config.toml
hidden_size = 448
num_key_value_heads = 7
norm_place = "pre"
tie_word_embeddings = true
learning_rate = 0.000838
weight_decay = 0.18
lr_head = 0.00519
decay_fraction = 0.558
doc_mask = true
MLP neurons of a small language model. Each row is named by its layer, matrix (up: input weights; down: output weights) and neuron, and shows model dimensions 160-351. Each number is 128 + 32 x the weight over its row's rms, rounded and kept within 0 to 255. Numbers have three digits each.
After each neuron's rows, "fires on" lists the tokens most often at its 100 highest values on Wikipedia text that the model never trained on; "fires in" lists the words (lower case) most often at its 100 highest values on Wikipedia text that the model never trained on.

L6.up1313:100069111108129188105128170138118152136050058102216132184139115090117130158150154145186104083097144185138110121135139141144151089155126100142138129082099174145133156156124051106106140136140171065081115149065156126152094130123120093157114101194132155088046189141135087103079123145201111101179107132110134137116187134152126164119118120113132140098163098111185094111094109178122098091130110104088148111114144141138119131109121143139102183173118103137107072183149136095097157153084149067154157087163083122153115086101096180095172140183181107077132134156111096145072104129150145085
L6.down1313:129128124143120114171108132100119134185113123156187121156060113067140162096102130116072151125180095146144115144121096095121121068189121139154124130078122151108078141119069184154122094119086148125107134086144194161121163131168098121117169083115151117109149123169102127096150121101137122081146143146145167120150135138164108143162086108079106096140133109108199184111157159148154106116183184145082193094147146131115136117180126110164164158169111118115142168112127117164147137120130145075146158160178135160107124082179102150118184057082142086152113104149169123133088127113195135115
fires on: " in", " of", "in"
fires in: "in", "of", "inches"

L6.up16:100099155040082167105088224081111103113093032146186176085144095165101137140180167148160167103113160110150124082085151158132185095144125163157141173095103144138088118129171113157118096103163165136092067092133207108106167141117156143098138120144130174147136155137206141129115138122169088107092149148057119129109158142144147161144126144139142146143116108090167124124106090107099120106155114109141173101096149150180151126164129147120081127161078076085127075150120126074195158131185155130134150121174090097119079093088071153130123158163111092049175142177126181090180099095180152128
L6.down16:119135113094167156151075174108179100145131088091145126186062052118159142119088131130190193099106064138129110117127141104127118049140146140148105141057129140072141170130116200085181114125175109079133162115166163126150157146075146119127095102170108132104114106145119126155178100108117131160106121148131162178183126136161147119113115090039113123167154103141176104140131143111089130161151150069103139057175187100112114155094152138145152150149134122121148115111130107180162102126156140099132161126158078098117151145108131104147110083038125077177133095136189138086111075141102109084
fires on: " of", " from", " in"
fires in: "of", "from", "in"

L4.up187:147093125101158102134170164086121171150103091109168054118077156102061191114100155099148106109113122133085107173169110138114169075181152179084157160125084199098134161146125095073100117069138196073107087168074170080172164102062150166170113100160132160093090105132194074164182137112144196160150127167113107126129151131179170144166054136107107132153133101121148139097117103143165154137100087129132128097100141120122183070124057148150147161135085158141166120125095121099170176133141135084150129134140089104097092089117084197073187111168155103108092109132153122135076091116093142109
L4.down187:170122094106109143102160153129127116076097104165105098149102185094112169111129135162126106096113149195083088140124088109154150081120137130161136152086112147052162200099082136083170051121147114088183160107129169115122190161116138118143099113140086098073133158113126152131147157145129162164122114127099146137168146093118108161182125189124168108103133116129122069174214099158081118133097077061081066113072113140129192167060128166124076140115090131105138136105133165206095144141153112147131123131137054153084117113129095110097161094104134131136068159121135144101054122120117116093
fires on: " in", "'s", " the"
fires in: "in", "s", "the"

L7.up905:154167192179154076181044043125174155094159081091105083142047146139137113102088123138092125112166127123114155140100138166192120131158119140091135104109135096078100116170131153147100102091110202111103146148106145127103116151106126172186123127192102090149099140148145100144128153089129135141171111114127163094098087125128132040128085076117146145154103048114090082185149108117140104108112113101076158097138106108108101090142160126150106133180117152139113133179090087133105140111133018087099136125144115128143149137156111082093079086173117192153148144122184098147118117085081142152
L7.down905:119099137168100160084184178151103169145108086106070194156155103139115113134169120099128148163096150119105123054149104104106178165116140107131064109193066167154140114113095090115126155188123106161131157115098170141158112076163107161117112129088148112151117127100158109140140173180190141147093141119138118123155142145096122195158140165166092164117147128098109126068189145190166102152140126205195103112174151173201133161102125119159118084090136141152151097074115130148191138167116135088189149152179175159141060170150113135111083183081104101110151117151141141158109124085200102163
fires on: " first", " and", " be", " or", " l", " to"
fires in: "first", "and", "be", "or", "to", "also"

L6.up1593:129132113176087166164158089185077181084121140164144139121104132124163147144167167183097103099141132131125191103102142155171104181093033074134140092151132120099071086142087158129184142122057147175179141202143134149116089176155145119104076132158162100069104108139129099143126191134132110149117127148132129099142147131155188130128089142116136144163179111115092095204107163107113118136159123188116159111095084079122103143121133054155140038144089069186153101169110119186085121137129075101120116143168141098108111157083125143137159201116120180103181110160130160133090127166095136104
L6.down1593:118102122148118100159115111127086156115168123147105134124091140141156162140149078084118143113142131164172128087178138187128113164100126103135095138159094081112165095152065196129160176097143173138127107160083150152101067119174173129126125148154089112184121160135125049076108166139193100195105102177139091198093130128112150135115118123092195126116121092159172099112030194121085130186155108154135120121144074077135124109103147144138153150144086179168116104152112074137113181100070098158100096124097164130064188153108118156110122148153152136162109145116028104160085164123153150096
fires on: " were", " are", " is", " was", " had"
fires in: "were", "are", "is", "was", "had"

L6.up1364:109100150154173165113119112121150135092134139101161152084116128074104107082141136156148136092126099132134093194166154139187142098152145183133106168068112149062119139151151076133125108134178172133174094106137115103133081100146128115144097070126176184134071124136148162070172150099181099074167105147088137098128105114124095073148085124111147138113140116085159086190169083133155105144130115116133154103108134065123108152139119083208101134117100131096091117153062080148068118137181134089130167130054096074139173122148118119164087081158180177111095110105104104140107112088078145108
L6.down1364:130140101174138110138114117142130126169143156065121090117110165114121077130133135085067051163136096111161153093151145105110161139184074132100110121185192170113091124148127124130156097131123146207156135074112151173088105085093141164118098164117050107106116129063140150155201112081072140133120083161153119129134093180152085168149135124138116178101180129151137137127155104110114111101119132127127173074120185123132134096159182130069129078163122137109133097123120109167110118114144150157191213137204145116136105105136093161168194096075073045155105077115159086083147045142126127185
fires on: " of", " for", " to"
fires in: "of", "for", "to"

L6.up772:167112178153116120132144087136114145148171121115119173105133152177153114123143199104165137126147114124129138156141226144119128140089136147125136171145122175123082109147130130097160114091152085136171141100097110100091094163106110131111122121173141173115084111171094108130143170052182095198144103117137155107149109153126118131123128096135118153130133096166076098208094073093110130123151075144162129113079084062116082100141081089156083061092121143132126154201146113182143120142120091094139097152126076103204057085141113196118114128133130163147147142131094081175148139116117155071
L6.down772:120096153144188121128121074145140138125139113110168101116154169175088078154152100192122172118120122102151066116106075124148132094091110123213121145143166124131142149151167075138151096188094140152141153115097140161175126106093107133137158062132136107127120109078078040096088171142110093125157069133153094128090144173135171099158129159144127093140095078132122112114082094156120102116178125071127075081160116115161131138185115119125103112159107175112129123096138145142181088121097135190120176061139131154070124124115082105102126159100187116116086149138092078210121139108054178116
fires on: " It", "'ve", " Got", " I", " Are"
fires in: "it", "ve", "got", "i", "are"

L4.up1122:179147140103133086104145160170140143167099166132149129199118097102158088148136176165112163161156140161116172115079171139193148085167096129173159189122100119092089125126119174162129113155142118132157141097094140109111089147106099119057172095134170163077083147129119150139093130118091199088089102230073121135124122143043161151111086157150103222142108142114115098178172152154160105118186102115153127113157111143097127116201096054104072123159071100128142118091060154082103113177158110138181101136132130104115130093093065096166138121095146126106175114143087142084167139116104135152
L4.down1122:117151106140105095082157129134133115137186143163071104126135086140114142126075162148182168096125136115170127127107133162119105153124151050094138102129089107116131094080074187134139061154105126135166111065124052138134129207121071078183100145127126040133096101146108140106155150148118130073162146167115149107112105121155131164209099152182187111148142139105108092097071184141130140116113118087144096105144118127155170148146095164136098105125121092126121156092130144154079076077150146093089144139157148115126155077173205102104143083126155141155192143168110136109147184125160100078
fires on: " took", " given", " take", " taking", " held", " taken"
fires in: "took", "given", "take", "taking", "held", "taken"

L6.up467:104145151103155104113109144155096130112134028109158112131077111073105096132180143151159128094065143133146143141136205159138152083070146136111136145087131107114117177138142158121174099061109206160150114111193184103136145132086170207138170096120132212178098130133119074163148166074156142131139138172089122156066114095131156180154099111135136179153165091132164123105203096159139118111123133163133158100126131168170096107170122141117091078159116090133125090179143138155114162124099104161172177116197098074107085136083060157107104106085128082106176152164161105174173119100119136136
L6.down467:191128124121142145134110152110178120106177071087127149168119094132133186087133124110145180110108111146094091163134151118160172105136170091139078110118113115120138089149090158081141168082195119170106153085151115133127119147122108136063134166110123096097120103175089109109171089130152136186091098156130185142133147137111142082073105085084146094147115105103188058128144200124153131110129127116215086105162123120132141128112170135083107140082114125167113126114130134184083094129077126113138093126137096069120164158159198108110199122107121085122138133131123104102174068132101116116
fires on: " for", " on", " over", " in", " at"
fires in: "on", "for", "over", "in", "at"

L6.up895:114108102118163168188109138160152103100135127140147174085103106139178108122085167132135152146165119123133138098169094146177103140163072099156120118108128097100161163125192106083149095164097212215144127131166126151118135162176136139124119086118116119074129061124146159101145161157186113124105114165108076164089090124076173147131065163111149146062142119144149125134160097138164109125121131172175162118167172177071144139106095076123129071148064105156140113155138136121072128153142138114151124101120098073133156092098125166168143108132155155120127106104114147122111076041152149123
L6.down895:171119091136094137082118159099108074107132127081113120152097131165088128101172080077045061109107106134151148114119113142087197185152107112153115162164107171087150105140121119098089110086192130139112174129143114116125056123029145143119131133193106126129121132000169130131112167151111079117126134127144156136171115127168127136127161085155156107192215157145086099135168121074138081072107108072136170222112127084157155130123134139144106157105138123112098124137129076118161148124142151186116138154183144131183094125150079142099148114152095110130148113066114119168105124157080127169
fires on: " of", " between", " with", "like", " from"
fires in: "of", "between", "with", "like", "the", "unlike"

L6.up768:163105173179119084139159106111148154126132067172152128115106157181115162168143137138069137183189122148081162152148138133175121193164128168124135098144142168106166100116127170188124142075122174130107144174113108104067164111102146217153110092157142105073139081133135152147130120110086083134140147112129122088098107105066123076160082129082140098187136134177131159218194128164150111124131125113178146106198105097114162138140129071093182100141082078112142174136119145117139118119150071086177104135167144156128167115142092139139084141115129151187168075140101225098130151166154139209
L6.down768:086090103114117131115087138144083117113117093109163114169130106126119091134177159109129115151158142079189090089095135102139106097123175164107129143117174141090138125126155074069168147117129152110127108079139133161123111136099142088151048147122166142117113142087069195069162119117101158122130141166120144145213105132142133153143177136164053116067146156147124099110110111067140123109150169165138118146148104166154108186201123144105046191145210150165122119086137145177132129143166123241075117145134102110063099092118175099120104113139126124142139168147047116129186123105136091081
fires on: " and", " a"
fires in: "and", "a"

L7.up1275:134115139130157150145057088133159107129103126123183144076151077184163100158116184181131129120158182152154141091107197133121136115102090159092122183095169169087089111121183128132145114068154126110148124098170088131027137163155189114112152118179174115068165111140114130127169123082151101130066097103124106104130067145153229117120109174153112140132159151120148099174096121139168106133161156139137158097093132127104069084127103115167140151069108103052139090146079141065077140134175116083186139122142110083114135111155124166159106144145117148175155182169116127178129159081110149113
L7.down1275:121165089138142143155130135106132123121137123155137066121118158084124128203121067154133109157148111118101117103108095152145135132121160156124173047112138151122173127113166140120104103105146137164098100167115158170139107105100036174131081080151123124135116124000148089110109188099109168149156145130106127162222158124142112076103112095099137161079167124108136176076117120135152094081117119125109145178181141100113139174169115139115109124105117149157125152096164110103167138120078143188103165145094155134112143103119089077099163123119130121111118065127141122175096157179134196089
fires on: " he", " and", " can", " to", " was", " be"
fires in: "he", "and", "can", "to", "was", "be"

L6.up1508:132105149130109126146111104115145091081104099080195139159062108141119165123122121159147132056115151191063089129155075145167153107084141105112140113116118191134168117143125169170186089072163148107141084061124129077120131152065142207126142087124169132101146118132153082104117159146210130132106146178085096151133136144146156155137059145132117187114143115123175109160089127167120082126139151106155086109145112173112149120165133105123106148097094134144132071111124110057101142123138148156163146137131121056048147158131138124211111048115116107126159131157147198139110156021158150173
L6.down1508:161158111158157090111135077126148157116133074111166146161153136099155165134100109177150149077170094091125120172099136133148164150154140168120157124125104122082089121136141053151078166097129147112097098166094095137176175115134145119199115103154160207121069112113173147084087107087139085104112136116065089104091199136160200076106160170110146129107130088125119110092097150115122126046133172158055127100177105103121097118098136090124161094188137123097151131156146162105121148125147091124129200113135118145203163157157135138084185095190098115130134179096183141151117086146080118117
fires on: " in", " to", " on", " for"
fires in: "in", "to", "on"

L4.up922:158145163101131129101113126123147112173060176145087110136128089141147188188112136099132136104170141108069162132114080131162076136155144096083127055077053140153110100094074137082119190091140072151155158137138131147132120174135112164105106143151141093133156124147089141145154176111174145129111142088100167098138101077144107120120084162096202139119137126134124145121104124097157077121180155142133188121088074130153149123133132119149186086145129051163105102136110079203134145114126117142107161153129173151171146097130201119132115112092130150109129098057169147151115177117147134102
L4.down922:144152119112134190139177165123062102084118174072141119095148091117114167154166098141164144175166117106120082136135091106166085151106171121137091125068081173086151111101144202101163139181136114156124073111083160121133134152083126106185125131096185149175120112155087135135125129069097124064106128127153078123164111112183145113064104130190191094121147170141133106157124092128050111116104121164187138152232096149123166132091099117120090063103181137143153108039098136132137151080126108098130129069151145150104144069148110123161175113131135144088160140134131148112134169118118146116
fires on: " War", " No", " Time", " Pos", " war"
fires in: "war", "warid", "no", "time", "warwick", "pos"

L6.up1124:120130176100148120148127099125190164132162098080159125126102141153126120153153143150101170131176107127070186139090120157123125139142112146133175087106140199117114208133130117116103105093087224139118156192175132143092122138112123111163162046085095145135122112125108099191143127111114141105122147124116140090136144184165095100160059160127153158158195059136138083164201153095132150103118099141116130105139113173109073105164156146081118110157101095117155084133090135058128108138100094120143131152135129137131128144142114156105164152182099135126175167144099137171090069101077148128
L6.down1124:115061119135086148111141156123103115153086078154111149196088139126101073120113134113114128097123123104185084114109124119128193091121124173069089142143105151104193051096098147096134109093109170130106154089085155189150197142107107111143144103107091111112131116096044170118147185176152148147175134191160078166158106132087163197146094139111114128093115103137123141110120068107106108099103135174187126086145144108138190155103134126123110130135156182150143106151100166159145160113110115102147153133128165148123166080124139159218110102156158115147138129110147125106202136145140141165
fires on: " and"
fires in: "and"

L6.up987:142128180144151146158030113089073095083123083093106153094129106137149210141176138103148113140095141127130162105151129172161139173140120111113130098144123172084104136213144165081201123127131084136156172150105127152100128153098154155145093091163138130035166126148116104149123125106111163103119107136137107087166094076094157068097070095111144142122156104141152124101135124192156084119106106146156166119137128084085108118116127136080119119194117054108106108148136125094075112158150125093131101108231182065108105111107157116151139125134118175177137094079121147114065153146116142144
L6.down987:140119081149157101126156100127100153066135111052204075125151108107099097138093115103178150173142088153143143161093121173151111093114126124099138132168168133057109053119130118150207169152158129030086144125125108112171167103087159140121125075155204159130098099149147148149184076122133115148124136134090131093135131126127139134090117137124152183092130124142144134087134216155176164108139143108139185065109148144150145125139088179128134052088136151123043092111105138100120124155132178086147088106132121107106104206069155122115099074182137165109128175114154129200086127119146117181
fires on: " to", " would", " years", "em", " year"
fires in: "to", "would", "years", "year", "leukemia"

L6.up678:136075191164102125188150142096102099118087106097124130105086107108149133128123148158083137134073140082105170133130141158147120131087183160158124144183140093119150102125167099060129120178120159070147148135167123152087162134128114106126177056132161124130137076135104110134181140165162088121107155130108127180117103149103175175092153187071100153139094151095211151166084124172124117116122094222133142107162090144083166118099117092109139135104131063183103116123097103145165152146112123076099081067116152124122129054150090205168146193114177177126101139145153132120137109135157156183
L6.down678:145105145162164162163143156122182124255125097173094132181100128137073113099156158150128101093107167131073128131137120099162161082087128158140107094116134126081105137130116160128075158162063176157153203136174118135078139085102091141123109104134162128076151148075130063077122137093166191148092167111074166127127157108102175130065111102111085148104115124096121144110112162136126140152164075185104107093138148156137162193108116148130129121120149113124120127108139086169159152100069095155140146146150133116134149115117136150065115124068144154126115113161177123145055083107169158152
fires on: " a", "a"
fires in: "a"

L4.up627:147149189048093141162139179101141136119122108141192157103140053148094102134097154144124132108085165069207130112124142129121143130143122152136117189081106173110114112134161131110148134109135195147130136114172115146106155128081171094132082074159116173088062133124128109180193144130177129154136120153088154144197099103157137140131115139140168137118052131115163162132073053117116116136139095144195114111133082129110129101142111139157136158157127141049093116157116142110110097117142120106177188144105113086082120079140101133070108091143126149136054089124160084139189120121102152149
L4.down627:051156090055164163121104143072135104139133071154122109111086068064077120109091118146147110105133116192128133113137051129110173063125142131130120114136110161116168139098147079107130104125150148158086125147067145118145102110161126176122121128185123115105089075096171151101117172151139137114127069131113112091161126098152152103162122098133117130155145092139136118176135118157173118115119165088076107058083165095167144150092137098156137129118085133134136143082130117094161142127135134134160178160193161144180166157184073117149164150093144063142117114114100147135084118127097169089
fires on: " of", " to", " in", " by"
fires in: "of", "to", "in"

L7.up902:109136177126169134150148082124156112121091117125131091144139112085160110156135142101151142047161120162116116107164174148163182121114155077129107044119115182130147102176129114141192118149152131152082117087149159133096158198108062143135142188130154106090137071123181152117145132130156163078163104160151160118116161163108121163174097131146159134157150131155141132124151117162172078104212066151142108103144144095101116144154180147129087126083132081085153065144046103065132139130133169084095122102092069105184118160131161138209105172087121138092184071084119119093151140109153138155
L7.down902:126108113167078153107138130092127127163153080185105112163123107124117139142136127153121105127168110124127073153121160143136161155138119200147143101193108099126113087094171143202116132108143158184125085106082056145139196126086153114162163065119119140173151048000132137117129113144122151149100106133098039113141171123138179110159134183121137161106137103113155144092103079173048108108055106120152152085112146165109133139079091102084190071203114120143071113172157144177154173124121081159146209139154092118145109048108064141135174096165182105137129113160176154101163095135150118100
fires on: " in", " on", " of", " at", " near"
fires in: "in", "on", "of", "at", "near"

L7.up1394:102100133148103115101097109137115126094095072122196087132126087158105143145125118154183164109080132162118109156157080144137115128132097097093102153126139128101125135142091168077142050088078183167164162086139099102126151113144189132126136087107132133111073111133107190138097154125129147088155170155079092075128089133083137167124088121146123104159146154156126113130125110144180118131160143123121162110118098138152136183147136176194134137124050102156135054184122119080114162128135180078137102129176064085098102149156138165169126129168207097132153080134104147112153100130153154110
L7.down1394:195138123123113132148191204137127083104107138074124100201168117117143185160088135084128119104163150106122140125179111116051144060126062176163121123108075131112094110069115112139128064139146108173136137073150117136111139135061118160133130120094176101104171071088100151119114139086138122152119149107092167124137176159120122172183160133189117109136161146146142093073137128164151088129112118117124158125152173176180084076080153143119182080143116097115040152098183095179119185080109100146121195129222158120096141169128106154126098119113168099092161140070180123111066023124139170068
fires on: " In", " in", " At", "in"
fires in: "in", "at"

L6.up1073:111091178120200076161131101125086231126135122138188163183159130108165140162138195120131138091153138116131184166131214139123160110107068154109138140189172186101124152121122128175197121109137100140140128135134130133138127125149133146160074122126140124102164127123153138131136116061100146167129071152127168084140133152136160173119118131133099175139182100149169123144112077133157117130136107141100176099145119098114068078201117124171120071078072066094128144123147124112047106144106101046150146137129082137114083147140099175134103099114124117169201165162102176161153114140145150174
L6.down1073:140107152084104198137136108094159127151171072146136127138123126117173110172142145090146149122086137163095110150113153194119141114136130067096076146115104121098147068139072098080158086135152109140142109114167150080076074150188120098123137131207139136156084099081147179086166124057150113101096101125143139141110143090105146109113129148049106126166138111118083119088104154044125118146172147080158126175126107128148135170127147140141167141162110086155137163135125106116085073160105149157101115137091122049167106181108104069171147123158114106116219127176061101122127107094175169110
fires on: " had", " he", "'ve", " was"
fires in: "had", "he", "ve", "was"

L4.up904:142147164114144142197158104132133157095119131135092145118144102082161105161109127124121101123166141167109148157100136118155149148109086143126149153115081116122154152162097168137113070134161107101138117067114098117087103093141137081158146186092137180189120137141064141130163131149110130108146134174112097114087125147136128133083115092154116171128100118101109078183096141158155085130157140124165165113156137146107118083120095123115048132193099099081158041136129120158125100104114125088146102095153171124109105112126054174133121117122196132123137156181145116117161167115131125165
L4.down904:123171198111169053090152130133171071176165097170120117134120120120107155152140143142134087101128117169180141088100154160171136143081151144120084135143143111078193138133092152164054123146119131114145100108121143132172165157114124100134137151072180159073054132160111130107107136184133093082159134070147162121115127126148126143166150063138116196125134106111105126105097192153183120113113114097077129052138081130105138173130168111134103063110093145149053148140097110091061096037115144082132199151100165194154177116151105126172166119100120163121176160109149110164129131160144138174
fires on: " have", " took", " made", " en", " take"
fires in: "have", "took", "made", "take", "taken", "given"

L7.up784:087091120104164138125057107143136127140142172091092113114091108107208136142147177153128058144162116093156147097050152156161145187118177168168133147097067089104083132077120155146098142131168142148162123104142131155101121121161145140146168126101103166135120065150107128157136115090164087075119122180089090072117122155076151146106095137101134180119082115075142100148167127133191103117124140155104129107162132085114145094200126101153109151210100068141157115145116140138064134146165130163144155080082076134133091124168136157145107077139107152110124163111168125117147197129099135162
L7.down784:146187097113108119111123105086155090176146135147090067106132102165156131130083143137145138115174113104205131037101180107150069208119143127164167095099094138156129127193136118188088119157061176122084166141061081136188068137105149146154131119134089056199173153099182168170121174122154174071179110054071091103129116156171151115143135117130188132123132095133126158111173097150133158124078154139122100122164105082086156081156141077143136150137126132153116097093132183122114138127149057145119173138147127171124086145134090097212148138192080130127094135127145110109170117200163185183
fires on: " as", " took", " take", " re", " announced", " taking"
fires in: "as", "took", "take", "announced", "taking"

L7.up286:156137184173166114106102132129112125132134142104125156123140136128105145156076162083141090135132123121150178094101204155147131150103074189127100114096126105113128090124114171206114124145187101104177103131151136174111164164095126165117113058157082089115092148137080114123081086164083080156082132101081108094141097186097105064150081093081084145144114058174156190113083154133090120121188143161159092094146149158157159132138120062098118116182125150114081121100190090119131154142142096113128132127122116137080140156140131121131088077129129195201168122122103105114121122163136137154
L7.down286:105184134129144150113125125136115187102060090116150107064146124160070115102106180144119169159114075085190154076034091181159108088102124145116132096060132107078180101154119174089155164139149157090107076165166153115177105124178162122132131041159091125124146116127105146120170117072102133141118101162103132090098164076092142124138121127130167126149166152111187085129111140137114181137112131144135128102144122161121134153138081135187201138109078156159031159175136136126126136171091158050094119122119166144123137110124156114065116141210147160108125107136209128168088115108137186140
fires on: " to", " would", " may", " can"
fires in: "to", "would", "may", "can"

L7.up924:139106172135161103093104084186126142124185086159163084095083180106167154206093161101125115126194167064088159116072163125180143136134113064160086149120105150135106052152127153099123139158158095168129127142185120103086115180116095129180108128140130113056109119141089104127094163023094130185145119137063102120178155137092127117136129111140158121190159130143212163127118169099120098095110085102107143099120083110124115087174126093125153100100057115132133146130138124137105120122153105146137088162080132076130127135105077106117131117119162144157096145134130097146078170119104159119
L7.down924:097082116116095079090140162124107144117142131106091129166127190125087103146056238135152169186154114137109083105080136109125111087120117147128095101121210135108174075100173126175201143150161156079091178174144103132147125129131114093124134077150178131085171132036117074146175110058165154131103150104082151134138176132151178108166132130100102133111111121142165121048088119157088133085094142083100124126112073125101166141094104177133172103128121131132099130087110161111079170081115100126137228104131143127071138157125107126110121142155184147109124114128133128175098137134127165068
fires on: " to", " can", " not", " could"
fires in: "to", "can", "not", "could"

L4.up149:177169122098109079130049109101159146150149096143125099120138103106090121130090184091129098080137137123137092124139116134140159157080106139132147134152113163131114145136148129100128074174164165134184160061131129108067088100122162134093096133110142144118077140144146133142141145102138186124128137181121135108180097037149157134151059096110069114129115084143113087152143093109093132097081055109195138122101071065119096116132153144095145136100095100141128133175161124159092161139127111132114115161074120099147142096097111150062146094122104180149088099112154073131093152097128129098
L4.down149:105124134140140148109161130055100077074137124116116083138103154142139192099124144150144129054126132142141093170130147121118128080085152104211191137121101126131145142122103145097110148150138166079112150091147150172169098163133166137052155091184130115133082183190148165127120136117126155121135138110142100080106078101125168133155103144060109100156145133117109117155171098126125116133131137138129080110062145177199136114181104102129117085119109186104118127163115150147087127155102116133116209141210046095126120143098127173091126076146111122113175159121079115113079090138149131091
fires on: " It", " Got", " what", " Are", " That"
fires in: "it", "got", "what", "are", "that"

L4.up1770:091153131165057134108112050166115140091104029109159113190108151115142141174174181160132131132113122176123171169140105131172122077129171169111172099166133154127108144153108134091169197077128174102079104178142168104141149170133124103141149129120134120109080158142142107141082142107167167149104177097151129127121171086104129129086139118145173116191171096107099133130089157162121120091158101153076122105102101135138095188088136126125142113167097152153142098149094112120155109155046132118142112164122159172115150115131130126075158164097101115164152207175188123171066120097126126148
L4.down1770:142134157150114132130114173142145177077095143110114150147164150142177089136089131149147181106153115140159136155172116090168083123139096140149135194125107154127113154114163138120181174119120145168127076121125080105161134193134141048123139176081072082125166097141063148112112136130126124064114118132104145145137160091195139180096142148135106076085100114149141087119088113084175135134107196166141106082132120186160178151111143112073102119129144134119171112115094144148102127198113108104140151101088097179086116118099126067131093184126148135123121240131107157127132076083118132185
fires on: " m", " and", " or", " to", " a", " there"
fires in: "m", "and", "or", "to", "a", "there"

L7.up852:077128134095162131175157105118073116170109084109150062166120122129174132170069126180140090130128103172146116132077115166113174093153104073066092118126131100087110136156084113117132079121126205189187143082180110143150157172140094106114086091108132136100096082148107124188105179130094204193171137147092115096132137175081111099081120190148173113121150108126174098206090086121164097167099093176104157097139156132127140092154147133164153107129108128144161063133146067112066166115109145049157158112110126103155084145142126196146112098158128123117173193086109107102144070130149131128
L7.down852:105094123077106110164169117112125120156120142116109077139147150130123190138103123147129123170182118116142165130093152126099166073147055159162117169154113133134090088138104085129100102060166121134110056108067125067098130092153129135071133112089179151112157129120125126159130176074108153169096117120118144121175163125108155127140113115105147122190134096149138068125122134125164074102123095154162128161116119191125089085112172217130168204126083213138155116134121139032128153079137109070135139142146128104128108218163138162157096087150150105049106114119163091157116103085130203108
fires on: " In", " From", "From"
fires in: "in", "from", "since"

L4.up217:158130118178125065144127120130160122150182042088184124170070119127083112121152109168141144064132142159104078201106103130117177154122140075118117135138141142094085171150100101156182157137133180108201096126062204113105145101145149145213100117129084097126097108134115117122091115157155087107139090145106081159152151205167130155141081213120116146179114139135148099158136152118132143125168112123112156114098110114174205176148103125144089165091122151120157125127107096131165144110105150102143166123104078103121142141112099216168108101142137118140132128144156111088082096062158132131
L4.down217:171191108147114101130199166108042185158117156109108129177127166104135102134142142127074129182109143131158098160101127124159161113175118089165113140154171178144093130143105145079107193075133181145158122086104175131174165084060133124145142127139149155079114141139160110092133184126152100173113064140108138101182101120141122161126159168131125131119145110123168109121162114111153088126113091156170147099138154078110126192115098149119183071104118169192126082129133116124135124103122123102123190215190141111110128072155103127076059106168133084118138068105155170136077115156139133203
fires on: " on", " place", " in", " at"
fires in: "on", "place", "in", "at"